Part of a small language model's weights.
Size: 26 layers, width 192, 4 heads of 64, 11.2M parameters.
MLP neurons of a small language model. Each row is named by its layer, matrix (gate and up: input weights) and neuron, and shows model dimensions 0-191. Each number is 128 + 32 x the weight over its row's rms, rounded and kept within 0 to 255. Numbers have three digits each. A neuron's up and down rows have the sign that makes its largest values positive.
After each neuron's rows, "fires on" lists the tokens most often at its 100 highest values on Wikipedia text that the model never trained on. A number after a token or word is its count.

L8.gate361:175181142128087120130085087107128171075136114156080192119098088159200113137080159170101150130114078146092129121110152161117123143160146179152131151111148168100156127106136180162138187173099068128149129134110115098136160130119146136150195161117144119081085102084169117109099162122087168161151174131187102155206125092094050079064169137191122152139154122153191200156131120147141156150110095096124088106143085096135142109103089126078091138146162085058137146120164119168121120167131116181159134142142118102123180081111101146134107142114129183174101144118185097114113111143126082101
L8.up361:154137160189072116166092096086088132114117121093112179112114043139173137084097131116092114144140145110151143130134141162137114115125120180179121163105179165121142084130122171150110141177144099099141144155137180152164078108118135087154205123117147129117104121110130131094055133091100170164105144107185065147112151099137055106042135130141090165116149130189221143121117127136131154134107121113120106103147091118092146132085099099077132171141141073091134158138175183151115131148111150171129128093139080070099165087134084163159092156109153151148100150139210090101135083195166121103
fires on: " wh" 35, "h" 29, " /" 21, "ity" 6, " name" 4

L10.gate329:162096128097071050088097124181147193131124088116102141108052093088108138140153104138125134174116127126080154108142091142125174123105149091081131125109155079077141125132144122128136105101064113111134141180087132101063140121084168122123128133098240138124172146102145105138124095133129091096122177178061123177133135121160116073141158133102117152104123125126108180153107121084115143056105151174106120151081102074199106125110134097093089081104117124102131119122119123133086137119150130121127169084074133140159147101114116156143095089144113139165139126153041062206128108200121077100
L10.up329:145104118104144047133092112136135164104120061054121167079082076121118111142143091133120122118111140140105146154152055141124143072101140115134136145111152146116097087104130110130118093106035085115158088145089114130073153128122145119139101160070169161142153163039133079106098126140141133122103160111130141149104097111161098104148076143101125180119171094141117214157117146139123098120206103147089159085128164147175116119116138158094047142082154136113124117081084137126130143122134150053095167082111117163126137122142120154118112160148107063171199135194060101183124122149100095098
fires on: " Pr" 44, "r" 30, " Br" 25

L18.gate21:129160139128159168144134110135128075132041113185129127128147123176153140091157152171087064121200140129110149100142214091095172084148105136130106155194141141133107169107081147091134200094141169155147126134076148108130120127137111148197121093114162096101093117161121132167114208092120110138129145130124131095143119102089182082145169153135193138106102116135101113175121142171099073159154171149154114148182080157144098153134109139161164102107165128158086113142095110140095061043185093162128154168118152135134144107078158139114138101166093132071135083164114120168096169136085158173
L18.up21:133152113154143135198092073114162133149047130226084075133107122119108087143138159090089067109142104118145167018130178094110194132166069129127077218141156065126167154099128140148154113111145128113100155128107152139106130141165126160153163118143138121154154082141175105130119153084107068136125164087122146073133149112125088097144189070132144161139094147146107130158113136153144112107078139139125151143149165143204086122134162129166087136107119123169126119146119063135127114137210113080114128164111140106110166096083163133097114086125103198137100069113118118140132136099096122146
fires on: " F" 87, "F" 11

L18.gate312:143134147159061154115122051178174133107098120085141138130149143143124059124141093132150126158107109160148105132100132117087134139100114104147179170095152132189133152091115107124140085153092113158174142128103085112093084165167146140140134158123115146085177091131096126243104107094114110148148175101135122146131144101217135087166120141088153158126133083090121163153156148149109120202112107100100118158196121137083168156152148142190122124163126072096183161143092148149093124075157136076100125079118142111141092049162067126103098071178069105137113150162146067151153142159106143119
L18.up312:095182145101138172138109100138113125179130106167135160074133129138160146103133189123052099123099181100127086178099117107140116160196100141158085106154081167167155141129138185104120096123204128094057093127145140079136109120090139122118113145155152110104168138134138157143112138091182182098075129117105091134176181103077126110166127129100127128070103132116139126134123120123090184241108108169107057143166090104142126121119135075090089091139144133162115164132075228096128109141148090150152117149075128147114114150098108115053147132147111165137091088117107116193137135102120089097
fires on: "f" 11, "a" 11, "ess" 9, "-" 8, "and" 7, "pt" 7

L4.gate344:133107097169094066100111161154114170120091166147083100120114106125134106131138104100135099120113092164122196095168173108145121163081157147130108159124126139156103083106150177149106116131090103141115164091071163123158139059161110129142165133145052097158158087181099088143146182087099112114141122161182105195136150116088096173152184141104133133138119068156159126140115102144097200125133096123076181143175149132114191132173161068085126159133100102120137130178089174137121099097118116175153121094154137117092142133038030175155097137164124074122097107087129108128114194147111148129
L4.up344:139110097200075045099112193136127135133104164120093095115105102101122119129107074094138120146085123140114153071142172124158110152116150161146102146123125152144109083132149190157120127129112116147088131107066154116150132108134102116167174145140055116122104097175099117151144151092121157101161115165182088184127145081099085175153198143121110138144149057160168127153115102141094197132120082114102190162172132126111174104151156090116123159132093107102125136192084149132115103102080090185144117080148129111094121150065050161144082126162104064126087117086120110113140223139124167116
fires on: "ark" 71, "oll" 29

L13.gate20:065112136154067160125161119104129125093116119154126157134169085093105134095136112094118103099140142100084123125120108175063192133066170132117096121134092119151090126142124164085070114119106150188130120153104120051089214147118128134172104171085106120155126167156099141059094153171165113126110185128157154133193154208090155114136126134127135093103127161121144108042135160009159098112108132130133128130107116085136122104084147083115098073142106157177105131125105159106137172116109144111101153137098096181099127133171079163111105135158110137093155117173155108185110163113178071112
L13.up20:092137179136150102121160168127168194120113096096146121091095128195127132084145148096115160072124062154133107141079138196119164121161097117152106189120160148137148145106133119095140134098172104117090080163130145126075142144155090119136107177082147168101109093108157113104099138107105149121107166139179125115147137126114105137170148127099122148138109112166101028105066092136150125134130119087205145189171128114121182123174134156090120089068156119137156197100122150116073189200154081129076166138090126130109069116075104134100097170143129177121114116193146145101144158098135210144
fires on: " /" 24, "oun" 14, "ian" 8, "ec" 7, "b" 7

L13.gate8:113137122184154186109208139133179070122143146166125091089098103109185142135139130106105081058105129143145105110142120109148121066099081099165106106064131150207102095132182152186071148100109186122113193125122128103115089105124151175137148144121127156095123110119181090145129178088146154098207183113181068109124168081158121119153129127120172118118100105121100110108197079145150111112162104130129192120120134115130085139122125127128101125162095115170116150077048127089059099079082134116124125177062133139130117129126096170068133130162169135138168127148158143142150155149149096124
L13.up8:141191192098147123147139094198080109147184061158157131126152103152176126107145161118144183129151125129110135088106133168134125097079107139087115110149084194149107173111093121130147056084115087096133103150072155126128169176143110118131139139110120096148134138110129054075134162092088133137077174110134118164081124071080081150128121116176137119123142178116124166171097102147144117114158140124154149086087087110075162129187163060126142118048218195135104137125170111122139158101155151171084146129087192152118130088121152096163101127114116162080111172092122158123106097136092148111
fires on: "ed" 20, " by" 19, "st" 16, "end" 8, "hed" 7, "er" 7

L4.gate289:096121147139130095150158159142119157159164068055121120183126127159149137154102136122177099091123092178091161147132148137110075142216175126089125135168175106135130095086160142165161129118055081145136100142157142132143130116122149149117112145144116147178117168083150128156110115115099081164121096122133110131115149153101126111160175084126106174120150145185158183105083191102134112137128110140192135123145084136162152139148080163113113147047139115127095119154157116077075138141136183129068157118139054091158108108130116108195097096197120046159138190167084105175156108112148049101
L4.up289:112061112132098067145089076150137115155160087048169126123091125091188133153110167121142094086116117183151150143185099148054071157152155160148129074165160159096087096121138124160122153138096118093135112170124134113120157099106193111092129132201154118174034126098163171158097127126099116160130109131124086075118177135166129062162132109105133132153102110130186114154103079126134076075135107187194093132129096119088114113120110101128108118119073095066090132141167100113111101140171152127112138166060125144143148174124142106184183131163099100158105105182116131170123102139121108136
fires on: "r" 69, "ru" 14, " gr" 12, " Gr" 5

L19.gate281:079107107143140163169136107134172109129097096136093159128130135130100110090129152076111148153175114156164137070116148176095154137136113116161125085065126093142111147143106141151071121125156152163108164192136165109153139107146136132164150096181140082158074095151115187159138179174166144134154100144097184192152168109163131096156107123076156101084224198145142094165105126167088144183158101142119173089090168109129076165105130102140145138100090146161189099089098140100109187156087138100097139139087114141116087042108150045125092143130135159136106128148120170160152122104200108123
L19.up281:140146113094110152161131187097079147088139116130139133139145102086161087114206155151137138121104097139124185182137105078095191219105151168179139133178148107137094188123180156111179137137081101178182133109109157076149118167132094136064108115129160142136120130172107101102105183147115126080114155090107158128097161159112159181101128133128093111170127138198190163108099111156160202145162122162153187159097194152178160151099115114170093065124153121139135148126126110126160144230121082112124133148126128113148161143135084130144139147125148151138090132121127087155144121153177120057
fires on: " in" 23, " a" 20, " at" 7, " his" 7

L2.gate127:176157139130119153162166140109102123094127131100172181114178157132160115080123111101125110120086137100127139139107117138152111130197153135112152140094118122071116113117117091104109103124145076163113130068073139073154093122135069146137168097141179117203159152075090114147059128161156137148115122129112176109108105122161141150151117111165156122118218163095141157090179220138130104089129114171143123098146086125158133141147139137165083171109120147108160185126085097056161203080160138118190166102065069139131136144161128138135168092186086061130085095139129127122079090102165119084
L2.up127:108150090102086142174141086123157136069113160109148056158144127117087137118152093180161097096178064144163110127162151144105133128133149092160177156162106101123113122116065143135111150108167119104100115126169197141112147155202133135065168076170176085099153101115104071189077129141150167165130115112134122071097126102160137147146166143115169082114098172122225132111169185080154148151119140154126118189147108167096132100120122088129177194129095192087155154101127116129116133119143148059120094092160111164149115150190151167175141090122164193132085092122125138141099127129124113152
fires on: "ubl" 29, " Cent" 28, " cent" 24, " pop" 12, "ograp" 6

L4.gate381:098147139133095159153116094165084145086141111138133131092137129117094122142157122074084051123115096099151126166136124128115116104121157141141164135144113088095115154093108097078174078100160146154118128133108087100097153099109085117109191107115114126089180100100122163106067115117182153190132148146086119130090102150203189121121178119109154159147142092134140119103142176104157133147134111171122140151177135159123084083092166138116136233119088138152170134110165102207127131139189076179170144106081136154129184185200134167076115108162184084123104068181142126149151089153101136070
L4.up381:155134178116132161178116087065081172106140125121089146123126167081120157106091126119086144175154085184093128154121082134174149130100101128097142162144155118100118151146111133087166115135082123073137114107107090160138201094130109086152195126138180096153209153103145098147077095185171190163150105128087174167125153174162197181138161083123139103134121096099135132151149161076116195146126108138121146126122071114147121112137165133140089179103109117115197133179094161169153192091087128155093124101089151165098187143127138144114122149113157063085126122101098127167103083091119128079
fires on: " cent" 24, " record" 19, " pop" 12, "ium" 12, " lead" 10, " Cent" 9

L10.gate98:111122074116058101172072208095146141139161089147125172150173137149135116135189162075106155109157142132161156111133120194180084146118099081085127162193142121126148118116135091110141122156160129190095134144160125187142064108128157127136155062103142132069137121104150162100124108126129177067168154123129141113076097096131128114088131131110144154106177131072113145106164145129195116170143117120106116140138146128125125095230155111065088128121163205129128122138117106130153097077149142132136066169106163098132131081088113181138068112159086146153170137049129159131160117157186125133
L10.up98:109127133140090165094092164104195166161129103073149137067124068074174117176205166177136134103143204146134117141174103109151105171137138156125095166141138085118121179168075146107122206085157111099112088112181131120178180120128119076064140137158122110155203114127171072150145156174149181140145162150112130067129128135155070122087139145141111131124181167059141160109124066119189148139168149153106130120146157158123141148087108107139174144134180155119110139137152140158123150117195181152179097164108117137148109127131107066128136092121171126155136106102088133137149127090179139103
fires on: "en" 46, "ar" 13, "an" 13, "l" 9, "n" 5, "k" 4

L18.gate349:130111122134115178074109172179096172109094095096164125121178122123074094139154151148095102118115183164170141187158096097128176081123084092152078155116161108147116138099104123130150118148151137079144154143067121160120074077073152100128117191116084167149154163091104151093095105047128131161134090167112130158136146123098123128114161046136142115106101064121088100118140108138149116135148143167141141129166140124116146072139154103119156206124064122104148113151140146095095137122129134090185139130077159097046123111149112115141123035158188119080135070101132170177177150169109082100
L18.up349:102144116119203090237140220118059126129075111052164157136091109174173082089147197075090125162077090187137127100161146144085148110171147138195126091149120208117158039170153129137108126105172109180093140111129163103141120120074147096090107112112134156116136144041103132164169100159140152142147125125096081117128106114098096097101097104174169130116129146174133146138149136135159113116131108123130078138105138098135157116176130077135180152104093092155126146114088115121126134084094117109114143122157177102119140100090150113123127100121160152180113115111108115128178161115117089138
fires on: "ing" 27, " in" 9, "es" 9, " e" 7, " an" 7, "l" 5

L8.gate269:128111145092167190191182131065095105146090122153140104131144125142146137106090146079090106166163089112081143143178097135193107157120089101090119155123174208087118115124117141122102119162125142170124101152135138122151119108077051207092108143130126128165141112137163098108139160120146126187156116211144101139140113141130124105097126043170115139133102144150136077138096088158072163134168126113123122080084108102142135080129060171162101125144137110170148124110113149136113147096190151145130138132092123065150150088179129098133119184130118177091081100119044101120120162214115172160
L8.up269:108128121126112131184196043085050096215113136126145056178141109140129199097130133127150129135174122070081159165127139135119124101115105083105110105150099172082183132129086185121170153143141132118169075184166113141165132151147102156116129134120098087109141107107110107116133141114111079199152112133165171116110118114142142146113153083178120153098125104083125105092105121134168108141091154111143155093092167116116052117143089107155105141153137127147139131099154079140082091113150115212147106151106124074168148124162107148147070100129125125077105104126062172087121216176084128153
fires on: "F" 33, " F" 18, "f" 13, "um" 11, "y" 8, " fl" 8

L16.gate270:125166122154116142133158135145132108206105115131165110143152080168101140124157151172111100105111185147137098113219141079117203145084117106147139076093105072134108116153149174128132112162132124058100104117133177113137143131156137155108162149164132136080130190150117110134050141143120144162062183072124175120130101154162095107139155105170184151117177088107164096128201158151077106178145099135129110151144086120101137113144136117169137109097107099115166149132078111119144146192111161144158059154091108128075147185174128132128149063156178138102149139123109220167149131105069105162
L16.up270:106123093142115128196148133090143150185158099128155114102118155136156096091184140121143124141137171096093162117143115113128149147150166086123119072092091194096106169124147106156119151107133175069133113157100092091131091192096114152118146135077094124111118098152101070156176137137162146172134159142073117115081110105171058127143092075134201071101112129074099152141094146183153177137115142148048089121096097138105082154073151124137136171164132196147141127104149136162139161113140143149069131076158185094123110102139169110083116209078096134118119164146110154147097159047089122132
fires on: "ed" 29, "l" 19, "ing" 13, "e" 5, " of" 4, "ag" 4

L15.gate208:044170084099152113098122129171120146084108144175165169061181156181116091158187111176172104095184209153118163071155142129163122118112165101103138165167108161111105130133167140156122168107072128149143187107160117133137114130202099185148158097116136100104150083122145096153123136111146092118134070112118136128164131115129138124058072104140078158140102129097158140106193087071114099145195123150124124170142077118073165098114130131124151127105123090102092128146171135130116158094187067119129076100141166143101164085120063121119089129130085161138116066139099165144090093141151143124
L15.up208:092083130101067107049099130111129159122104116100096177071137149109128115162156136146151119106142098128134094076154118160140077113103102136157133128196123154171122113101108078119140126160196085167107092093159081114142097080112166109140120110117081174192148125071144134111135133125157130167067141158104100114094109103164144128138129148114131125160120111189113112132101084133118087130150082140114185143151159092167064158154108112161132116107165088135084129177089144113082134118158020131107155105124182121075153120085103048193133120111119111193132041132081109177160137081126088120
fires on: "u" 20, "c" 14, "y" 8, "r" 8, " found" 6, "i" 5

L23.gate111:084152098180087181130068152152177158116145161119107089111181136124123120139158093119154137082104085083103154094165104136172106174111133107099094163120126110138167095102093088135186123070074141159083182187105066159115128151164096176125153148131144117106131081147088128083129120183151127132161166131151109124129110126173148128065150159151122103145095133119155108127137211115104096107111115138127148137075157080157097170081191147157108177119125187128141092077179096120149148126113181089135049079102098089124159101124147136205066108122154162110116159068142157134135183154111090150
L23.up111:084106161089105133145131159135066153142153071097149142147142071080098106147214149124086118122167112174173092095133165147107104096153104180130199179127121146116199156178138105128113116118121033103145141116144141116117089096133143141170208125117127143106228165149111073176137133137142100112124184125134108115092093164178142168167132136154131126116124071117175144121096061148110143097107107132189141143135071151095130116104157097118127118108097137124113161139159078107119141138164102115106129129137159106180126119139061030140127087132141139118103103190136082118104060117136099174
fires on: "l" 28, "m" 14, " n" 11, "an" 6, "6" 6

L6.gate77:124088157123107090147076158080146126092075089055111147137132138129135171138057120116107153158141103098127093156146151155041116124110141154171132151152157103114153101071080118145105126147094112178155128123162099089132098110095142129173156174108157121149113142105113119110083110152086095226127124162123124143167115128167119124129149175164098094136134067080119151121124083110132151084182137104184114125117118174139082063154124114090056146093160097148116136089167153130102182093171144098109112133055137132126157130108121130165071175133130117158117141144020096167134147119175034122
L6.up77:150097140157127141202109126110102173098086098101107104160141162157147176130048134130078113124133104116139091179193100166041088141119175117159098157110128120118164122077122101205086094150163102163116114125176109113096136126121204100148124122120193125147103159089118139111121091179096100205107123127140164133169112157155108097081129136189100152126142073141120119156125133124151129107166098107151170146125095163095123075100123132161070156074126094102091112089187177109121139111147140092070084109103104103118130117130126128166104154183117088160136140149052124191112098129150042147
fires on: " gr" 47, " Br" 39, " Gr" 9, "r" 5

L4.gate210:167164111015098105114093159125130159099135164138187142127157099110120159109130163131170109144123122104118076150175121126155073181120163109097154122134128207064144162108109141122169136106125086165149137175196113160125133197130112092100085146203100086124102123132109144066179169152084107194127175097065120118089075087153135116129089089148115120151145157139121109136060112144207125062138130153113166128145123093141155138137181119061153183150075096088131128152148108125147173150165142171123102166135131118168171129129152088117123153163141143103085094124141078108134127153157170130
L4.up210:163172074115110052150066175129097176113088121151134118134107143130152136091089184144116105187129176114100120110174069159158136182172089115104130159115149170121156127065093141146146095059104156109145129127191114129152141126172103115130087114156137186124101106157117119112145182167128127122170163159167192156155114119072137117181129129136091130198078155118188180128105156148150133105140098153120072124161097110146121172141133132107146118122144169100179130081127134178159186151182200192224142080173102137175138132141152103132099141142142154136121122173096112129161116176119153103
fires on: "G" 45, " g" 19, "C" 9, " =" 7, " reg" 4

L7.gate30:091172135118124126179118158117165098151108179149123119110182156131160140096092107113130047168115134126050153166102107140108152160156144049111116055124092115094061114125167086121205140158109177144134117176148134076136085244086076101116097157154094082088142102150125111092167096119148122159114203146147137146119094094127108165139049068141134147146073167153179128146096103115133135147149099172105116106139085134093133154134121135141153119097060105084126136159165134130128141088158137155178126172086111095143094092136180137128131162119143129095127133149087074100105099118125134175
L7.up30:073158100114103126157095115127178134156105169138119113091147135108155141095128132123133053152117130135084119130104155134115138113070090087091115108152108132077131166093129084137173138159105150157167103177154126066120133161093053076116156185202113106116125031144162119141107140116135154155104168153160144129096045133123089095157074107135141139138075151144194173136089090112125173160152088149095111098155131141120091133106143161148166096097068139110099147141197132133148099106162134177232095158154113151104100082147186154092151188121136117108133109133077083170097100171105128145
fires on: " g" 66, "G" 28, "g" 4

L4.gate366:146165100132143128101119096063129081132128141210096090165138152162103163121088117135070134162189121105090191107175184117087117099124163119094158105098142141139081112093089126148158221165152173124197161106134176101161162112124126145139148166198111084135150130158200099151093162155165085147163122192131130098159151096099131103126106127137096098165153144134133141113095104167096156115101076091111093139136141123141169133157045068103095122106119141148100123134096109089087111117187066176144118156122137162135150128064145137136135121116122165108118074136134145157033138126096159178
L4.up366:164159114111142100102131135019137130116130129155125126127109141173105122115128108166122120159167104074112133085150194119141151118155145128114141042102098097131110135106069142120160200144182141083179180115153181106135160127163096123155118190218100130117129126122178073152139175139136097147140110168140109060159127117146164110132097100150087149133125139119142117119124134173130140088113071083144108161145149155121115184138091084091108140078099127117126103130104102096055104128133055174112131111176190136129127124035153079149173106091117152147122111157121130126087176198086165182
fires on: " F" 70, "urn" 30

L7.gate274:192174156102160176124141170133153128085195141158130158176097126145129082106135117138153124154101137104107098169151071095160168088129069129136137134137107090143135128102093144101137150086073073121096136073106084151130069073088121136165121123110147107113142122135143156205083127107116101128115135129097094140130104124154090079126152057139128188095132109078167143155160085179099161094142140181102093100137107089130161169128112165128083151166170113017134073140097104097102174175133124101153132123137133083162138101075081130165202155156069138179108164128162108122118132142182178129
L7.up274:119138155176090189141114145133163125077152128089141130148110148146081139143089118132112106163126150073122139154123118173137149041160090144170161113157101166117143109085126167118110113126065070131148112147089044105104079130110104122198145136188152126073070130153141121133135125070159088123117077129120156245145092132119086131161081087147143144130136160126166179092152118111105129175160178173176138073150112174116158120075128131159073183131170157115095147121107119130127125153153138104156121115088143131095232121087133151159163133129151077125122160157171088077121175139131151139
fires on: " Th" 40, " wh" 35, "h" 13, " th" 6

L18.gate265:114178204161126137120121173123137078101097155102134107125136152129149161115136145143131120173120099103145139146189123168137124102107133132133075144121131104079150163084073138065126130104115141071072075123107059083096130125052157217109106048128124167078142148141062089186091098080139083157090172181079159156108154145100115096163152048077120145129160149094143086133098143095090073073122129136137066154155160130098116160165139083108072111154145140121148203125150082141122132147085116144121125101139102136121072081123115173149141154142118139129131086131125180143144098141136121091
L18.up265:091098108075170067163164137122107094151136130196160121103130134064134120077120143126131173153078174086124083173202137099187104116133150165153160113110149118082138141088089154049145177151093153094105102123098084133097128138076108122081140078134111147099099151184133122173173144133160119126141165129061109112136158170157168108122191158121155123089156103140171130126110127109063099127113105151090082119184094085121122155100176101136097078156163099130109201160172127215128107154067163143114125142169108132120105165094142132100084080171171177167163113142148155140122130140101120135
fires on: " also" 27, "ly" 21, " then" 13, "at" 8, "pt" 5, " again" 5

L15.gate121:116161085126044095153077115105146137123134133172192120124105160118111123135105077101077077178133080138096165171155170146149122123116091141213122138118150143068143064188146144132114121089123114099095112105090151173083126145131171128145122161149090154171089198164181145110109081103136134145082114152134138120138146155086166138110133062092127120214158135181102156110116107120146135113169119120102109089146074110135106154141177128152075129113128081187183124096129104148123133147158108138187147135117081147142120116125151136139114158087181136120180128127151057085185108189193186171
L15.up121:126099134121158089039146091118126150162090144071136150103137086111072131120115080113170150129087113135092102085149125126149139144122095088133100161150128126124147166123142160124162117137157099176118146062128098064178071173097101194132178138149159121133132158116100179129166159132156157088115099124097115091128148080169172124102120107142087121146098136126134075205122127105132144102098120137142139202113099131138115141092145151115114094091157075089134151149163161097149057089044112172156169162187117137131163128053129169197145190133184105125157114052093141130102109135106084073
fires on: " Will" 24, "at" 21, "ill" 15, "arl" 12, "old" 7, "ell" 6

L2.gate180:098123126147164105102181108133060162086108155187089116076080146118130133159075177107166115132124119132076142141109157186173055144127148170131118107125140113158123133179149153162149113151152194120132173129131095069151082092075114168152149162089140144132149123110167146076157085112143113131107165162154125134133182174088183133130114120151175134141118129173107129125133153132137122144135134158095130089135197097137133155115225126119077085095117126175108139112139109082133168113097140161176181175108080121109105170220175102187048190134115176148153119098090164135082142107137108141
L2.up180:084095095187083149157130126096071160112102196135138117111076193111141089089153141113131146063127090132101172067105138113158115084130060084130157145087105140107104199114099215093120100104121205158129111131121050161121101077136093172108135143129120160173090148106101148141157095103141118135160011101130092118143152152166170137152178196097125092170099129118126119099156103077149214121119126141122118112121142120103161130084104111136082152126084151106114097099117121138144111130122128137103106140122096127094185129144191133142144088142129152178104146105131138149132180069112085124
fires on: " w" 100

L21.gate240:148123074165139126120154106167126079166164075116119160161149041126137137107143167159188192125156110162114135102146123070077124167058120169149167096170153047133119120107101204158113154195146121131118157119138064124121107085122067129169153153130183103118134090138139152138140135101076139104172157128132132134099142094131149087117142083132115178158181134098145164108068145078093129128135103137154133105158118110114110147131143117093165112147190146135142140168159107100090126125107142152139201066159113090106104109112128081200133062155161187113148123183093090059105164095161122108
L21.up240:102109161155108093126181124123102117053146067154080143146125134155100135114165121153116077149099113138141218140127139079098113109155155129156129179135133122144108067128077144108091168146143151141122160122117125127142172130147159091151192091148102088116091163028188103102139075153100147216161107200137144161154037118127130134149093107087126113115149135158132114108107171113136165149134184125136130076109084139182120038127129108170069158101108101112144105162133114172159163136102125086124173106151128147119118115093129150121190151081090126161123156158158097082169172127164175152
fires on: " th" 16, "h" 13, "y" 13, " y" 11, " wh" 8, " an" 5

L19.gate356:083153160088123099213157102110120121155121114147085158150190191045178180129159092153113168126161171112083120119125150123160106100141144140130168123152132056132115139097108128137191165155133128114084161160137083145183159119092157104140097096101188154089116217123176098094115167107147123139076120089092147176157093146128087162138116093134103145156082120139105165122136105212103098128124105152109140146107109140162156130151094114155137120146140139113119162120159139189075145147090073136077126082100154122144202079132069123115112122136114128071098106171077110160132122167199079103
L19.up356:066051053129100116138163142100143132140116180121077136131108107109176132113169147171114108083103138133138108114179085093131117129124154125066141170098124148190110122170194075153094135149142083141126129116118145188165115167138146112174079114072112108139150100086068126132162140103158155146148094169110085113169132165146134157143147149114165165160114077211210113134111096150163109168163072127117112137130104115153152155117140179109129154076128109138179129185170149141130145152171072119096129125118127095147111141158178072103153119078115116138151116103154086217064122124164167065
fires on: "u" 23, " p" 7, "P" 7, "i" 6, "e" 5, "C" 5

L12.gate78:146103118176108163169161134090148095140139094096129196109111141174124124107149160104102105103121160125135139113172122101161176081062169140153131121100150176171151149111111104138089153075129115096126114082173158108092096114164157124123150119131116117128103170103146111149129144181127166077120109082129087156125133064102078173086136121104146093165148157110090086137189118105211115143130104171194134185131120109221145125102154085134141124096118114158128078191126162114086135136141154131134185158033151151090144113168121192192185110167170122086144119108182146153175086097103119165
L12.up78:118181145144116106067157146179122085145132106148160103112194084156117163122107143173098170113151106115130115113068183184154084104157124131097092134163120176087157122146150109165067136130139124149071094147108138082097100093117130200184077162107154171083151146147172146106165092123158114142093095102139124151158089074154104143129140071092088116146148101084120119129128136169158111168129172180174165159112123171072140102128212169113105112078103151130107167149069111115119200163163199172151113104081146154152127159108095173108138087153190089135086145127113146109129115174088140107
fires on: "ed" 17, "." 13, "ap" 6, "et" 6, "ers" 6, "hed" 6

L8.gate33:083108131145135132103105089132153073144093146167170112098102130037064121165143174107150158158130058117132096108148141121174143117133165102108131113103115139130165117131127167139173141097103119109153096163123090087154091152165127154099076106113192125185131109137119099202084132078173081120179116148125114170117151189109138068117137138166136132152095101123154105159122120127153139160132210133174069104157103156109136138133105029156086083120146138093142167144110106160077123148085138132127116139170073102131083075141038143119143115180083171161147165087092109164128084116170131184
L8.up33:144109117135116095108096082094076103132092141195151144110082136083136158203152185153180133139136135117182079087189206103147106162119204119127094124145101149090153137133067162138101151116167111086126109161089089097150117127123142158164100070142182092146147131140141125149071181066152123153122154124151113146131139188151117144121098107087135117146096116133157078147131150094144149157135201137172034153205094158121109133133123046163124086128129114127145192122155125136130155144144178115127132087153103142090106085156061151135162115178100121150120124092088135169101150139136087187
fires on: " sy" 41, " again" 29, " also" 27

L21.gate104:134106082195111079107130138184199099126143118122123150146192178088140120060122160133096137048121103123158108130088108093144133076165130079127152171143096139129106100110134120121115125150109159126129117167113144161129143122136218127113102100164146112144144112126138119183172130120124156136116136127112146101076128180157137122117107178075057150147141097132205151227110142095106145117116104135135152122098123127124149112099137103148166133061105160155108165176150174090115161149112122165107119127077182071149144113066103119157164036100113087099099120207198124129171151137101062138
L21.up104:182135117174101100150138147114186136117116065135130164146135094154135148060180129140041057142128174141124092161134084091089102083176126116124077078142089124109102186136148180130202041127109155093136156162132136117135179120171131132134054135117137174099194120145107147119132095106107125156111140152125079126129096134145094063140165107084116065090134109100093124123146101142122155100152126134084093127105117104175164132106112119130117101112089133177141151142130128161138154113183129118175133106147120134077128116154108121058131126138160167138173077155222115142131073156082040111
fires on: "m" 19, "a" 15, "b" 14, "im" 5, "f" 4, " m" 4

L19.gate357:112133154120105160179078140181120120084102134132136114083126107109135170151074161147151118091128184155152105104131116169141147083144134079203173121149123098138078096199087123167167175149116125093079061131107106104196203157113129134067121150142184075152141145116146120129110128177154101084088093128097093164104107188106086120098171135083098131114135133132184166132143146097128111127088095181080111139108070090108123153135193206092111103101137161130184051140138132106123129148070133135118105175133155129151154084112147139086140145125138148105129091132216148172127157127137093086
L19.up357:091143102116123132134166094144114130096121166154119171107161114071064124138136229170086082156155135127126145120131118116196115156126095082111152074099099117079051115173105137143124155142189141105093117159187156090127074151144146077129131060096123150155112075150161149113147111142128069140103115178091167071180153175101126175113147116069101157085077107169136133116109105158156091075113110178096164080144101082132118146120152179086095082096081109137139126120132091127187137167120063079161133118094083122118110102168106131098089111092145096090142116155135167170113122131176140158
fires on: "P" 18, " P" 12, "i" 11, "p" 10, "g" 8, " p" 7

L4.gate30:134140101152108193099152092095110131134179166123146121166149111141132094111150184153133098139090171085114112062109174129148120111125148146121160132092142195154146110106128109185146125142100168093135096121134069127116182142103068171141127125115095070090165101183155125111118182151107042193162145091062157102146152137092129097069140160128136116159137147057088054091125126139124097158066103174112125131097126111130132178112141108139111098061059150167129132134102084130118141110084117182134136151092080141135135113172161154172128070107100135111108136093067131177059112062146153156
L4.up30:149062132189121163168139105122111115119133092110091111123111164137088118132114146080107100096106151161059131097125162167169104076124135063118141199088106141123087102118133180188157097158131218109161107203144144133160126093100112124157140114100104110152093128161112154178103163132110095177111116115176134085158112168142120138125188144111112145152164116117169159045108098122152100129088103161136120104148207156168156200091129118202072100095090116155143073105061147152106116140066106139112130147136120091093138093108129130159152124183122152168132116131060113120120145075179160151
fires on: " W" 56, " w" 23, "W" 21